{"n_layer": 10, "d_model": 256, "n_head": 4, "n_kv_head": 1, "head_dim": 64, "d_mlp": 1024, "vocab_size": 4096, "activation": "gelu", "norm": "layernorm", "norm_place": "pre", "norm_eps": 1e-06, "positions": "learned", "qk_norm": true, "attn_scale": 0.185, "bias": "none", "tie_embeddings": true, "parallel_block": true, "init": "normal", "init_std_qkv": 0.0334, "init_std_o": 0.0415, "init_std_up": 0.0478, "init_std_down": 0.0478, "optimizer": "muon_variant", "lr": 0.00876, "beta1": 0.95, "weight_decay": 0.0, "lr_head": 0.00726, "grad_clip": 1.0, "warmup_steps": 0, "schedule": "wsd", "decay_fraction": 1.0, "decay_shape": "linear", "final_lr_fraction": 0.1, "batch_tokens": [16384, 32768, 49152], "seq_len": 512, "doc_mask": true, "train_tokens": 151500000, "steps": 5173, "dataset": "wikipedia_en"}
MLP neurons of a small language model. Each row is named by its layer, matrix (up: input weights) and neuron, and shows model dimensions 48-143. Each number is 128 + 32 x the weight over its row's rms, rounded and kept within 0 to 255. Numbers have three digits each.
Before each neuron's rows, "fires on" lists the tokens most often at its 100 highest values on Wikipedia text that the model never trained on.

fires on: "\n\n", " in", " where", " with", "==\n", " ==\n"
L3.up846:080136131105147076103121084156116112088169136133136143116128116100127119131095148156129142132140145119218116160129134118113059091147151183164162098103124129120126106103105068109141149182170118074102159163189108155162104158174106157149150111108086164096123110150122081116052164122157166114

fires on: ":", "–", ")", " /", " |"
L4.up6:135148106131160112067123118097142104089154068128108133154120119124094113076098184072163127204179116141126141143136107130186127158126115207163132117163114127198153160132122112163102164075118091138134160171127151170094147110083147115141199166089107159109085173160101094109165131182148104052

fires on: "–", " |\n", " |", ",", " "
L5.up610:111152167079095127153104127109141128114124134159098072147141162088175125048178195190104103167147081119137093145131117158112185130104142131105162102149091141118144156132084046073105117121118139124131150160106094151139160172154143130094159119131140079224156132135145103163084117169130144116

fires on: ":", "):", " of", " hon", "Pop"
L3.up974:137190138119089123109119125126117074164160221109148141154115217106118115106142129135134120164139152158135129104135141161110152124128173088143118119076179070102187096171226099161144122102121145171174146159142090114177161129098153124086087028166079115083127092128152097139120139120133080110

fires on: "History", "==", "In", " Votes", "Pop", " History"
L3.up605:119125123153111124129097127155090123091111128182138180179153131120169128112115112137168178177134196147148126160153059123126053140169169095097130206099118131111144121055111083151134143061164155093168141145135096107133131114071121150121133100081125122150172201135168164075106126139107161138

fires on: " town", "\n\n", ":", " by", "ass"
L3.up300:145065115117144118161090049147149144159120079117127131177096146068078145121119087148132151146106175096042145137115172175136111146159158087127150132090155118116193113159111137123098138131133096168167118137090161120199092184121081162126134034169098181107122150177102089097125130183143106117

fires on: " with", " and", " of", " at", " for", " years"
L4.up615:170134033119156122152122170162202123163053194121142142080113140090154112072117163136101154146134156166071162097114104103149137112107155107153167138100094095169114137111102187162164145139165101167114082142124131103117172102146149155130069164149162114141144091077106135157103183093098148158

fires on: " |", ":", " of", " ", " were", "'"
L5.up127:051126166086133177111124165121172119095112128145114068138135109145133113149139091151152140111080114078108097125178114216117174138114134097158117162144107111138135104145090122118068113069114150190137114150076060132122138067174162094091120104129065125128099171221182119134090110156135123115

fires on: "=", "\n\n", ")", "ulation", ")\n\n"
L4.up396:106123157129071134150128135160124134116073174152154130099181168091104139122034116137154141100118131143126154117083160108119140130093171093054103093143164127095111139082136107092139093158124140131101125173155088200117146164147138176195167094157165154158095186125156174105079091126139106123

fires on: "==", "-", " an", "+", "===", " d"
L3.up713:077144118163142101060130092128112206162120176122137128169120108133126087128159126147143150156166070111140135103115120103186159177078182046139096175093119125143151073201112103079161150139116106157145128121109121105119146111117095188072058168137107107139167104118120097100104157190111110155

fires on: " for", " had", "s", " with", " children"
L3.up58:034109080168111136112123079122171126101092129079165131156115096183132126119119116181181181130117148129150190134182115131092152184173111068126154165117163160086133085174155165086138125166160131161151109124142141173161175087122112132113098168085187116084118106114149113162135147131068177156

fires on: ".", ":", ".\n\n", " with"
L3.up867:080115190100106154121084115175118139094128127161098046086107115131142127132169142172089138166149110114152063145179102139138146169206160133131090170126095126137121143156117178126113074110051143044116141124159169105178116116111133181147155144134106150064086037134128108100124083133102117147

fires on: " is", " was", " of", "aged", " from", " "
L5.up995:118122149143147175111116136099165119131194116120097144150099111158135085170141123137124100102123109140170165122106129131086168108107132104127132144128089109160133176107160085115145170177037048143149165114149147106137172144135175124154115137147093096060149120172206143166175087125143032177

fires on: " dist", "emporary", " a", " near", " in", " an"
L4.up584:130111151121176094130126109088125113123142102130170092128108160184106097170172152143143181183104163086103101125139104076139108113131122103088118131171156096118141130118105185145138097162104105145193075168113179080126122104145111118159108200120077085132128230096157119148153164140174172158

fires on: "-", ".", " as", " in", ",", " of"
L3.up283:114124169176147137123063062166109123149151129167188166134134131156134088120122099067142149174130089168127143076103171126156123115139165135073169115059143072138134102112138176126127124112090093209154143148107147135082183112140158121109147141175117122090146140131171107176074161167109129176

fires on: ",", " such", "==\n"
L5.up294:177187143188101122127122157081090131110111135107130156177082098059062094134095122172201123160154135123087155114143060118135136110069132176133155161106112150147140141078136087147132096066145115186092127193181102134115158083136077166135123119110103136139126168131101103174118108178107210121

fires on: " is", ":", " are", "):", ";"
L5.up785:193168154160082124176148177151150075131087189187124100190117125138089162109099026126217149139112090100130106131105141198056121104144150149155113165097115123129115063075153160133073120137112096145115213090124141152190132161134144143112138139141080129118099130113073129102052157137177110163

fires on: ".\n\n", ".\"\n\n"
L5.up274:080121106150129195085137120192149135110085146115127143169162158159151114128064060098137173178151141171186161094194116124099139149140125139108145124095100152071104079147072109076153093111080068154188037168144138157140140079165093131127105116116121075160129085167090136125120097116174113150

fires on: " However", "==\n", " ==\n", "===\n", " however"
L4.up443:088101168132184117130079112187105155105127172099129105131134094103067076117121135088088122192091125159153103112154134220171100099156155149090196137125088107191152119091170151170127099159149111155134148132104120120125103082171149152107165118086114101135064133115138124140073132179148235111

fires on: ".\n\n", ".", "\n\n", "-", " as", ")\n\n"
L3.up91:178130159096135152180182158104138101107112086144174101149150172106151109144153157166134140118141172085040149052116183118126120134099176131126115128132121107135102122159125181139147120082130122122061103162062146131143150137144103180116083057152136124140136139135088125133086128124148142184

fires on: "==\n", ")\n\n", "\n\n", " ==\n", " |\n", " under"
L3.up704:108148098181166117073114064160102106153141107108108109155106128177154202190142148093129113129115157129110128164142179154117115076150140146096100127152136127190145151140133122139147168121146113125150159172202081150122153091160121142133104158156146123141141087141131105132152068182095140082

fires on: " S", "he", " K", "nd", "e"
L3.up555:122116159050093109106133126170172134147058136125109140139133082060101164173139169138094104127165166181137138160127111110124153113103186124133127072122129140085122127090107157147119108102126094123105163175193160021163126157137118086129135115104142094107110088161114110179122126141176122127

fires on: ".", " |", " ", "-", "=="
L3.up828:159180136128111160092123108093103163184116109169142221120156148098113101161097168159163174107151043086104136077103098128124131160142174106160125154161145170104100111146163122108103138128132139166094097086161121125079099165109105153127123189141093128132086119150110065110152172158122138142

fires on: " (", " comp", "\n\n", " s", " |\n", " known"
L4.up346:106137089102088158154080139169122091135132173118068119168150137151159094073209104133115130171189065119111099157121119098114091072169121151161100113154122162079181118123112089142059088154138133161131081125092122069145119114119191147079145141165194092188114106129126122148098111090090126107

fires on: " that", " for", " with"
L5.up996:126095114143133138090134115101166113060118116148114100141054131130175179121164122148106125100131128109216189079079099060142128132109105076146105162100133151095141145132090154139165114171089104157175101110116115125168194153112063110158123095105120178125107075109141126192131061128065150221

fires on: "\n", " n", "\n\n", " played", " ra", " s"
L3.up28:056155105162165098165105139173090169081128092124073107144104153111123153123193082103101121166145101191107045166146153199142078153126210114146093096111150152122215122151128089142114151149137100127146167098134084149141109092139144120125093099120118119118137095103187138095140121102100133162

fires on: " s", " d", " gen"
L4.up785:125137151124102209124153148103087149063142106152121139129111161137122144170189095135136119128105079149115070123192221118084100158115202143139134155136150123152140099131145101108144173080092136142080123063130161103160118097106130104086057126125108156064112099160146130087102156197107110156

fires on: "3", ".", "7", "en", "\n\n"
L5.up812:156154157124151147130111066144088178121162163095146119122153141156132161103116073116124156132067158096096123115183142156160068144101106144150146107147132176141132090052155113084155109132112134134164183084093085154102107108152102120125121100137138118154168073145128114195121069132124079146

fires on: " |", ":", " ", " Summer", " Year"
L4.up514:070140144059158162196197164090085120136126109165154114190182223097168123131133107089170142141134150116125135089098157179184126194139157099085164107146142128119141095102100144152153135083090140172153146110119119126124093125114150066156088162086158155106075149119121094091126097161108152101

fires on: ",", "ond", " such", " and", "h", "ong"
L5.up878:103140140099084064133082110172092125164156111114027143153154150107155094134114137185068094163129142122138104085148058122120108122110173161145109118138133106140080167088144124101174152143072135082102167090100138122193139120092147168187103139114088177139087169098164146112187101183076137094

fires on: " /", " (", ":", "ies"
L3.up998:127092149083102089126126095240106130134078145172129123106140135080174111127107174093149189114115089210094101082164171164096129173108111124108150201122133134166131066155099135087128148081105113161137082151147101163175169104137157126149129177168086141143084085079084145126123070102129125133

fires on: "'s", " was", " re", "^{", "″N", "″W"
L4.up202:060142115066115126111118099094183139180147099168139094178158154150116151144139096156115180093171130124108130082121127161154153107093150190089146095092141055147144150101137169195124164068126059140204155098085113100072139114147154109135166151089155144108148158121135108133128123135131183114

fires on: ","
L3.up848:114169098101132114216133131185118129147135145089099126135143097135131157144127121086147159126112071065117121149104085127166160083102116132111101105171160118190114117095101138167125223133145061096165168077116130152202101108146139121101093124080101190144108141097160104120127127157139211111

fires on: ".", ".\n\n", "==\n", ",", " ==\n"
L5.up987:146113097133166110120135108147160130156036101120141146131176141187175157101118155112147203179094172059130132149095178123122106201174130135067143108120138155130135109104060149138144083158106136116174109137172155140114153146166138148139144144171110096102131123133150188103096075116149189104

fires on: " to", " of", ":", " :"
L3.up719:160181154085099140153111132059135115108127208133073148094098152152117144131081177143125091129206166187117120107135124154119093126110132103175105163077132085202152132111110180144197141063125149114146104166140109103167108110115115130078078124127075119066154116146144121167137148153086126132

fires on: " |\n\n", "ing", " with", " by"
L3.up373:119133082116176109185149148144159147146084092148124074112148175142134028116171110089170177117127108140100137079113152125072072096132119167152137107108139163029128139160148181119173104168150195149143098127131173168109108097126164178141124145145123186040116128089128227160148098136183170164

fires on: "==\n\n", "==\n", " which", " ==\n\n", "-", " who"
L4.up705:095118159144147110120144088090167127195119137145123162169113131127086079124116171144169115153089138133084157082146123100108069081078121154133098121141156148117135128102099127150155111159151159143114176141148133197103128087108136111191106133088079127118048155123112128124091145191165146133

fires on: " UTC", " organ", " code", " As", " part", "\n\n"
L4.up175:165107116125143102132144123110124109155091082166096171132146103108114113074161104130158174173156170106109078176144125177122112089105145157147110134157140122098122161167165162089115111098141165088087108161151098173154136106113118174104060182197152122154103155102111115104140188095171105175

fires on: "O", " while", " O", " While"
L4.up814:094083112052117153146122208101067185169163132062172065151153148134132068142091116175170136177141121108130123106061105107083176138173131108084065090129156143079102101072131148089118110185128164125109102110136125124200140105190117116131132142126164145105104147122155163131131109126132082177

fires on: ")\n", ",", ":", " were", " was", " household"
L5.up826:135147069075074160191156119116082138138092128108103126070157102120084063126186095157117128089124159159167130166157151101137204174107087103165131162133120154143159148156089156122132140147099177076125152102169110147183112089084125148138095163116106165114112086093132163106140155073134147168

fires on: "1", ".", " |", "9", " (", " player"
L5.up88:074118075123105155181112154059104096175180122137073139133054163162159128073159151072084159150174113058102068104112086121121097169092116136115148113096123125091163073109110131078102091137081126060138101093170078110144142098070154111105174122138132106170127109131122128133165100144090167183

fires on: " the", " in", " of", " a", ":", ")\n\n"
L4.up303:104170171162083100095137153106168174167131174111096180194109099147142112144073094133167129085122180097084127151151157137142111124146145154086151110112153154126110120146158143178152065106119119110188158206111130128158106126158192160134185122183090163109156137138093131134109141158115144071

fires on: " (", " |", ",", "9"
L4.up226:081105150122045111163092115118099148134156110085145119169121084117204123082159097114146087159182090028098191110156157148162147100075083170147109147147157121132121175113111129111129170047150132176192157141149145158117120137123148141165066061108139156093138102082143122161115147091164148149

fires on: " (", " for", "road", " Website", " in"
L5.up136:118148161110165146153119123073106127183086159068092077194166162136082112102097127086148035126087106180114213124152104178161156118099156125167121087138187138134154152107151093118090093135167101194106166094098162123079099130148115156121085164131146079109095115129103097112147127136157107098

fires on: " ad", " Ad", " comp", " Ant", " Det", " Christ"
L4.up625:108136099173136153143110123099117144069161180043146182126114154105130131098113085134158121125151135088107123138143139137102129097149106088140152142126078103123143156169149133043117104172103120089090131140107136126191167090150115096099195100155155098090178115132126143189101159141129128075

fires on: " of", "ed", "ied", "ered", "ved", "ought"
L4.up61:082169148089091130100106177164145152096091087110085133160138122159094136116161166122133113145171100124186114115103169140060119144137144132053127126207049093116174196145156131087094063088094072092143080126171141149077137160120141130100104129116125125103091192109069115073208159084056119155

fires on: ":", " were", " are", " is", " schools", " was"
L4.up442:137097166156093166152136081159131094104064117114097155189163126155145104143141107187175106094127148111170148132095112138053145166143091096162085121131142140137131058140114131140114081148127126145100133126152157121148151160057148125080101126108185112144103049128144110115137176174140119181

fires on: " |", "\n", "ography", ":", "|", " mi"
L3.up552:094155137091181148121144147100093100116123134114153134140119114125111125113146147163116111130118107140090121099139108168174097169090159130053114114141124171149185138176150203187108136072125089075131130132112085129138119130121160102130228109148081154050053134132180124124095131133168156115

fires on: " to", " of", "-", " /", " addition", " years"
L5.up23:147123132131174084153133109180121155140071116137065166129190131159128170127130073067130163133162083174077150067088101133155098073126132130131179060101113080187133088131121172149152093144114114118127169072143133150142155111130146156121202086090148138147090159091142084152150121131138113143

fires on: " sh", "ie", " h", " Sh"
L5.up877:100117079100144125137110108192086087139146129139130106174073132156138179125094078168120153099169166073147137091205066146151058129096166074127147119142122142067108198119079110088133132087136135142127106081141140141114137155168171104151086133105143161135140137121094154148089100076083110199

fires on: " as", " by", ":", " including", " include"
L4.up274:131135188177097127142111161131189145139113161114137154103109089161172136084098110153087083108148103134133156101144155108077150126115153136135116178057130107088161123065081188128148105154089202145102140154159149143205123103145136081118121117145174119071183112126142115149136076150136130112

fires on: " H", "ud", "'s", " up", "res"
L3.up210:097165157093147157112121110104144163132056114143127129168187183102167151118121119094144111132126162144159084100096105208146123109133157101090086089133102099115115146176133181136177137162141166129187116153137098129153142066168130055104179120134121100101118119101112137094146108145126144077

fires on: " of", " |", "-", " from", "ulation", " for"
L5.up912:104097126088157148144138175146081154135100132135126178150158157149131129123161132138130201123068138142181148139123176140159142141112161100110173137146138079117168100162130154162170118163102050105141135123204144109136033148137177146070097167087083131075081136115127091141172169150124107138

fires on: " |", " to", " with", " at"
L4.up872:147148142139135144082177166135110110119121151070129156149135142156140092133129121099074108163153098130186176147138094113110109104056164139164149045174099096144134083142118139122119120120169137102118134146124136159110154147151158188066090138146078122059123073140142130144143135099175170135

fires on: " and", " in", " during", "\n"
L4.up428:105087079127118161203094134128090177109095159096110125122100083133112157117124142180121168119099160133115134160157138139079129125149113139142134131200140151115121147105157140106190063125115149180138059118093119131103182098146143155106085097183123165147094182115132179162143089178168129116

fires on: " are", " were", ":", " include"
L4.up571:123130167113076086171172131138085100131177131169088109144169123137130101113121083167142130073092067101110088107159164135110115149119171105136102120118156158121171142140156145150158074149102155178127174160147089122159083094107066091142124109096151166111143093143069079100097082117085132140

fires on: "ially", "ably", " were", "ulation", " career", "ently"
L3.up708:142082163106096123158106145187111166117127112203110096144165096138159154096117137123190158145117130097137132145147136156120195139127140138118087104114113100176146119104154060131131106109095143086139143129104121130077214089179156125164144129109155144158181167144152135118113150114132156174

fires on: ".", "y"
L3.up15:128119124144121158161171163157158124094091091107188194120111084095106130105146157061201162073103117152106155127120129119173037164101159112127078121179150151086100073120153120038125151124126107108105127124133111150113122135172155168189109080156121098120145096172109126136093079168130078176

fires on: " to", "===", " on", " (", " for", "==\n"
L3.up68:139135144135092086135129142102150168117124104106166106116154084097165148083083145078144177155117128151126137147084166106075134105148156139160181107133148097125103204086101116133190084072123115110130103103144156147143136127107093083071150213080152110121120084170125154170102163114066129174

fires on: " (", " ", "8", " Name"
L5.up196:085111152189116126138159122109123174130120166130094126146138164113160100107133125113089084115090094097137128136074103100132084143107175159167117149138172119145092181103100118104081173116133139165148102128162147126131135157169168055063069148152123120137146081106089124106146134141188119133

fires on: " for", " gu", " the", " made", " Most"
L4.up133:048106139077172079160114129148141151100105063150150122142148123121189090170123077122119186126165157112124113165131063148164129123156169125142132172073162177102124110068093126152095115177132165140146137135145087098144094103141137117114092190155104112145141122122180085118192202140131151185

fires on: " the", " |", "'s"
L5.up308:106128129074139178131149106142085126132171145196137135110135242170142159132133140117156157104127137085135081107143156153096082156123113060185159140103120142108132072079064094108112095148137093132217140138104098087126156184123149132086151075158085162088145111104147097080157105082081123161

fires on: "ist", "-", " |", " opp"
L3.up609:096158061090143177184125128145140158099115214148147156135112181161119145116113108142144174121158116074097112135150170134110107127145164063195123124117142090041112134167137162140161126155142134104115120144185115091081089178124162172070117102103158132070109113119113123081152118136154140112

fires on: " in", " during", "\n\n", " During", " Apps"
L3.up979:101157151127145116135077172142092106111149138118131115073139091098108093099086060130100131196125171143108079126123106091164109198143091051140111147101132094097142101122123144041106139152118106162136067108146121108114149170162128063147099088177161158101161112177182162122156126117091078168

fires on: " at", ")\n", " to", "):", "==", " from"
L5.up30:119119128101119101114134149114099142157091144109171172098126117129131080099160123138115161094108113138162077099173117094160108171182178160177119094057108138136174123160095162167116186180147102113139188142133138126181074070128123188132114141155134157189114129088121089164066112097105130181

fires on: ",", " by", "==\n\n", "ulation", " zone"
L4.up681:154063191108109142160121102139166127070138097064139194167109148148092097146111080155127132102143113134171156090091077075092138172102160149174125168160155131080122111107146177151073096145137147126081146131192135166171056118112124114103108107113075127072133090093137119105086131084141142133

fires on: " dep", " sh", " l", " h", " re"
L5.up955:070154088089122168133121110160143119159165121173133110120122152129111082112043119135179095119093108099129068138200105113105139109101187114146144160146098118058165125082108117138106135157129207119040121129186145135081166120134148158148120151112083138120118144169116159133058066150149097152

fires on: ",", ".", ";", ":", "?", "\""
L3.up76:111150091061107081126099156055139106174156123137093060136127134114138155130148108099131105150083141137165115153142110071118176083137137147188133128170158124131155129132142087174155132138124097095182131098178151151172122127194129119197109088091117149130134135096145153106145170158099211113

fires on: " The", " was", " years", " the", " is"
L5.up67:154106154148150119116157148167112132124130153068099115180151047188118153128190090138129097130151112144115089149130105108200139070123150134073147158094138103206143137088104094154090132144121119136106119136115189138075108206116120184149134157147097109106116186139173160134160122094127112132

fires on: "9", " of"
L5.up451:055148131147115114124132149109117116108105128088107198158095167168117165140124101118117138105153099128142138105095133193106157137152121107155117147175156098131107149138185153118177077096077123079154098116174106161111155075129143153087173131116140148091091128169118163060067141147129133026

fires on: " and", " the"
L4.up566:135095099120112168108152148137154141157073116107120160168095140146132077182124101102159158075096120145129152149087146106086130069130147158172121138099162099069129098108123092187127165142106116163152108164127098148153139125057093159175104153119119115072139115060112153175123125140113102130

fires on: ","
L5.up1009:127123122131136126104157155166101181134109115134123148146149103172099168155107113110143144134112088051156139108061096121132091163165112136126127120121142137186178110126179054181143129111096172150155106120139090144138148143111122137100102102097102133139095205105181080147098139175162164132

fires on: " the", "|", " that", "standing", " to"
L5.up162:113110153107075153118185121158141175150108131141104184105109156077143122140108093169214112067122143156190134175158116132118121167121127146105076107145151064131143099101123134176118123195109141150126151139089151097169169101062179142130121073162196144105132126150092105169144133182061122155

fires on: " in", ":", ",", " •", " he", " Time"
L4.up924:079140161143139075123143136120195194149135143170133141098107150103162088107107143105163128161132155101156113131156148059092090141183208121143130047143139062102125125101131120166091167111100142129116130204136132180208112101136198141149162131175159120143223154147115148101151136154118128181

fires on: " S", " s"
L4.up794:132105130108089102124110115135165150116161109130144108127069162112105164111080200122120138145135127186138116172126127108165067147120112076093095065101137060072150122134069146139116096119108093125134110127124062105181138155096177118167133146118113097177141158129101130169141129111124138138

fires on: " to", "|", "==", " on", " from"
L5.up755:144151177157110124128148163151160111087121166186110140100147094129085105110122139081118135135112130143141122127142166066092130126130128109141155110118055120126152139082122071177171107138115111086095151170109145148093170135142145119170117164113141128158126100140055165150158212137129155087

fires on: " |\n", " |\n\n", " km", " mi"
L4.up437:151101115110149164075046135118158124076114089145160121133153193093143150062094059139107111096133165127117077137156104130132119128168089039127122129113095125152087160141094116174100139141118113153100171138114155076131141125145146097149115159087159186107141098117098208118167132126173147150

fires on: " were", ":", ".\n\n", ":\n\n", " are", " new"
L3.up211:148081194081101166142157121088183070112124123095163113153126109173158156121084119117166095068162097109153131138107128103117091153103204108166152130176181039099119106092144175201161144141073133112129175085139153123146159155090078162107150112087120112150116079142134142154148150189094113129

fires on: ","
L4.up117:128156094117096126150121167151117172186151149068156145176148109145159162121156119102166142184109131109104147138133151100144158122081183142119144095179127151171084105150119101157151136091116077131105144158111119139170092141147177200081124184101078158119114142116158136139104202136159154109

fires on: "\n", " re", " was", "\n\n", " were"
L4.up537:139124091061126139119148081172124135157136119158172122150165100153113126086096087116161151096218121082116195133106161153187164125099207121195090141205157116115143140126121128092112177076118074114134138139042145114072133170114103096163091149154098103139122166153131125154113112149206136109

fires on: ":", "|", ".\n\n", "\n\n"
L3.up707:131118179140114167111125067130140126114092072161146141184144126110162133101126119181134203126148096134096098166120108127126181157169149154158060175149152106080177130146110154183104140176173131105081086163130165091113101109118162124139118189154108069161074066147139093081154178143142110089

fires on: " by", ":", "(s", "inc", " place", " to"
L3.up2:136082101166183144177122120116129185092119068104074127157153116134102173138066136113135117109157147171075135184159129124107192146132131160166081133116116088130143126124098140144102154131092109176157115217174072126154118182132164149104079152154105143099180113159107124077120134147131137141

fires on: " on", " (", "==\n", ".\n\n", ":\n\n", ","
L4.up555:100121090151103081111168130168092111099161138106094151154119095108106148114163129120150083117137166145101101129183213131108117100122108155163128130122125164173135076201148140155136077200162118147151135139114107164075189100115125111139157168103172086108121150113120145128086127082174134148

fires on: " •", ")\n\n", "ulation", "ation", "ensity", " zone"
L3.up735:112133136126125141154134096127127193090106084142076125114137093162093117154126166142153141134141166132143111096125105088153120111121157151120122107207156143140157106130202116114103080111119154135104106131145131169106110135139149121145111138181109053091060026170128114039116183136116129133

fires on: " in", " from", " (", "'s", "\n\n"
L3.up919:092178146123099058133051159148140135084137181061117073122136121097084136080157120106180165132117098101150120122154095175182149157125116135118081194054146117136126139110078098108119122107180122103154150100107140118106125141159132073181133123090127168149124111113133171119183111076094144114

fires on: " (", " is", ",", " ", "N"
L5.up376:116171106216140122125109094180172129125060133087131162182104105149167094147176080120118128114183121084107061171117138124143117089155120162151127071115081200112091066138099115192179149163155211203146127126099134120115158136131160113127131177141155139163101137093096078093202091056149087166

fires on: " =\n\n", " to", ",", " part", " Succeeded", " form"
L3.up813:119148125196072099152093091030103072138132153119140094115122142176059194199166133080107116119141100139105139124105100126126112152139214168112116140137159038112142111147133143120140115230128126191162143098070133070160103133157177110115073122081117090050135124141186091121210127140148102102

fires on: " own", ".", "isc", " acqu", "red"
L3.up545:089140068103161138142134104153141124161169147075137146150109147111092163055185117085106214153089150094103121152147083228167124101060089125073110131138127166124125092124163151086143142094110140104124121140120135143118146148121089153193126145199133104147186143123139155140079089126078119119

fires on: "."
L5.up452:120135148160202105124167104124104124124158052136127154077177134138147112063119075079105162193122108095125148163189174106139160118135104142189116097144143138102149094124101123096076164211097177121139072071189136142106093139120132197111167046087079135141106135119122114143116051178144106142

fires on: " re", ":", " ", " (", " household", " res"
L5.up871:151163110126117145143157152096147164164096177110124082145148175140138124101146127161090077115069148148134160106039148116132130121109086139155146121152175136102129100114145128091113117086122196125108150131142158143146117111134159070141093116135155193115117147077128140116088204133118185094

fires on: "g", " |", "w", "+"
L5.up663:107110103173115162152086164105135170135165117103135138090125121131123154153137126093172137147100097159117105180144110180101122151090156126163137166076174103128187038151080118070159137042124139074159090147065095179218100182141069119157107124077120076159106095176161175150153084132151174108

fires on: ".\n\n", "==\n\n", " died", " place", "===\n\n"
L3.up878:069158097145130164153096120141098153102082101194135106160130126169104086093160133105115129110066158075122109175132152186114119118158097110087162139135139166092149169151134193119134147151125103105120131086045078120119134147137129151097100170175189091129131147139154093147132093095093124130

fires on: " g", " Democratic", " young", " local", "ellow", " Conservative"
L4.up706:078093108129144120115167154122111121143144141159096125119091163135181116125079174184102122110148171134228162127131101138132076162132131061168101115141185117082099141094146140092197106135145150204132115095116172186158134103108154059146135163129102123050081158087105090101163130139112140173

fires on: "\n", " be", " include", " (", ":", " are"
L4.up979:097091121076150148132063089130118170145048151139131174137129129089162169172106128190171123109154138136118155132144208197097104136143141159106102151081148154146192151134138114137157120135054118117089133163145086120153139083132110104107174186038066118181160108135089155133134155146158126163

fires on: " at", "1", ":", " be", " in", " was"
L4.up919:114107103114126164146134103094146105169127107143134094107139114145128121092162085128075073128146162105111158140125120073126082147149078073195209070111127136122192112083114158075040043161108172129121173140170133164198099161113110160181106093158148151122115147142123171130097097128168109152

fires on: ".", "\"", "\n"
L4.up955:110107157115161114125194143120113142095153117116141191107171130142121135095090092142144158159139112040087116072163139111169159134082138076131074144146149136147142074073104132078123163144138071110162150121177109154085166108102161119167136098124110126100135082133138154121082064185107166152

fires on: "==", " to", " that", "S"
L4.up998:092068138195188133136094102134168107188104114088133157130123069121137078095110173088169127138129097170154154069158133105138137184156135189111166085118118181091149079163132135105121096136212143147132175118147190093160109154117115129165142139127162121129126161142116192146105127152121149149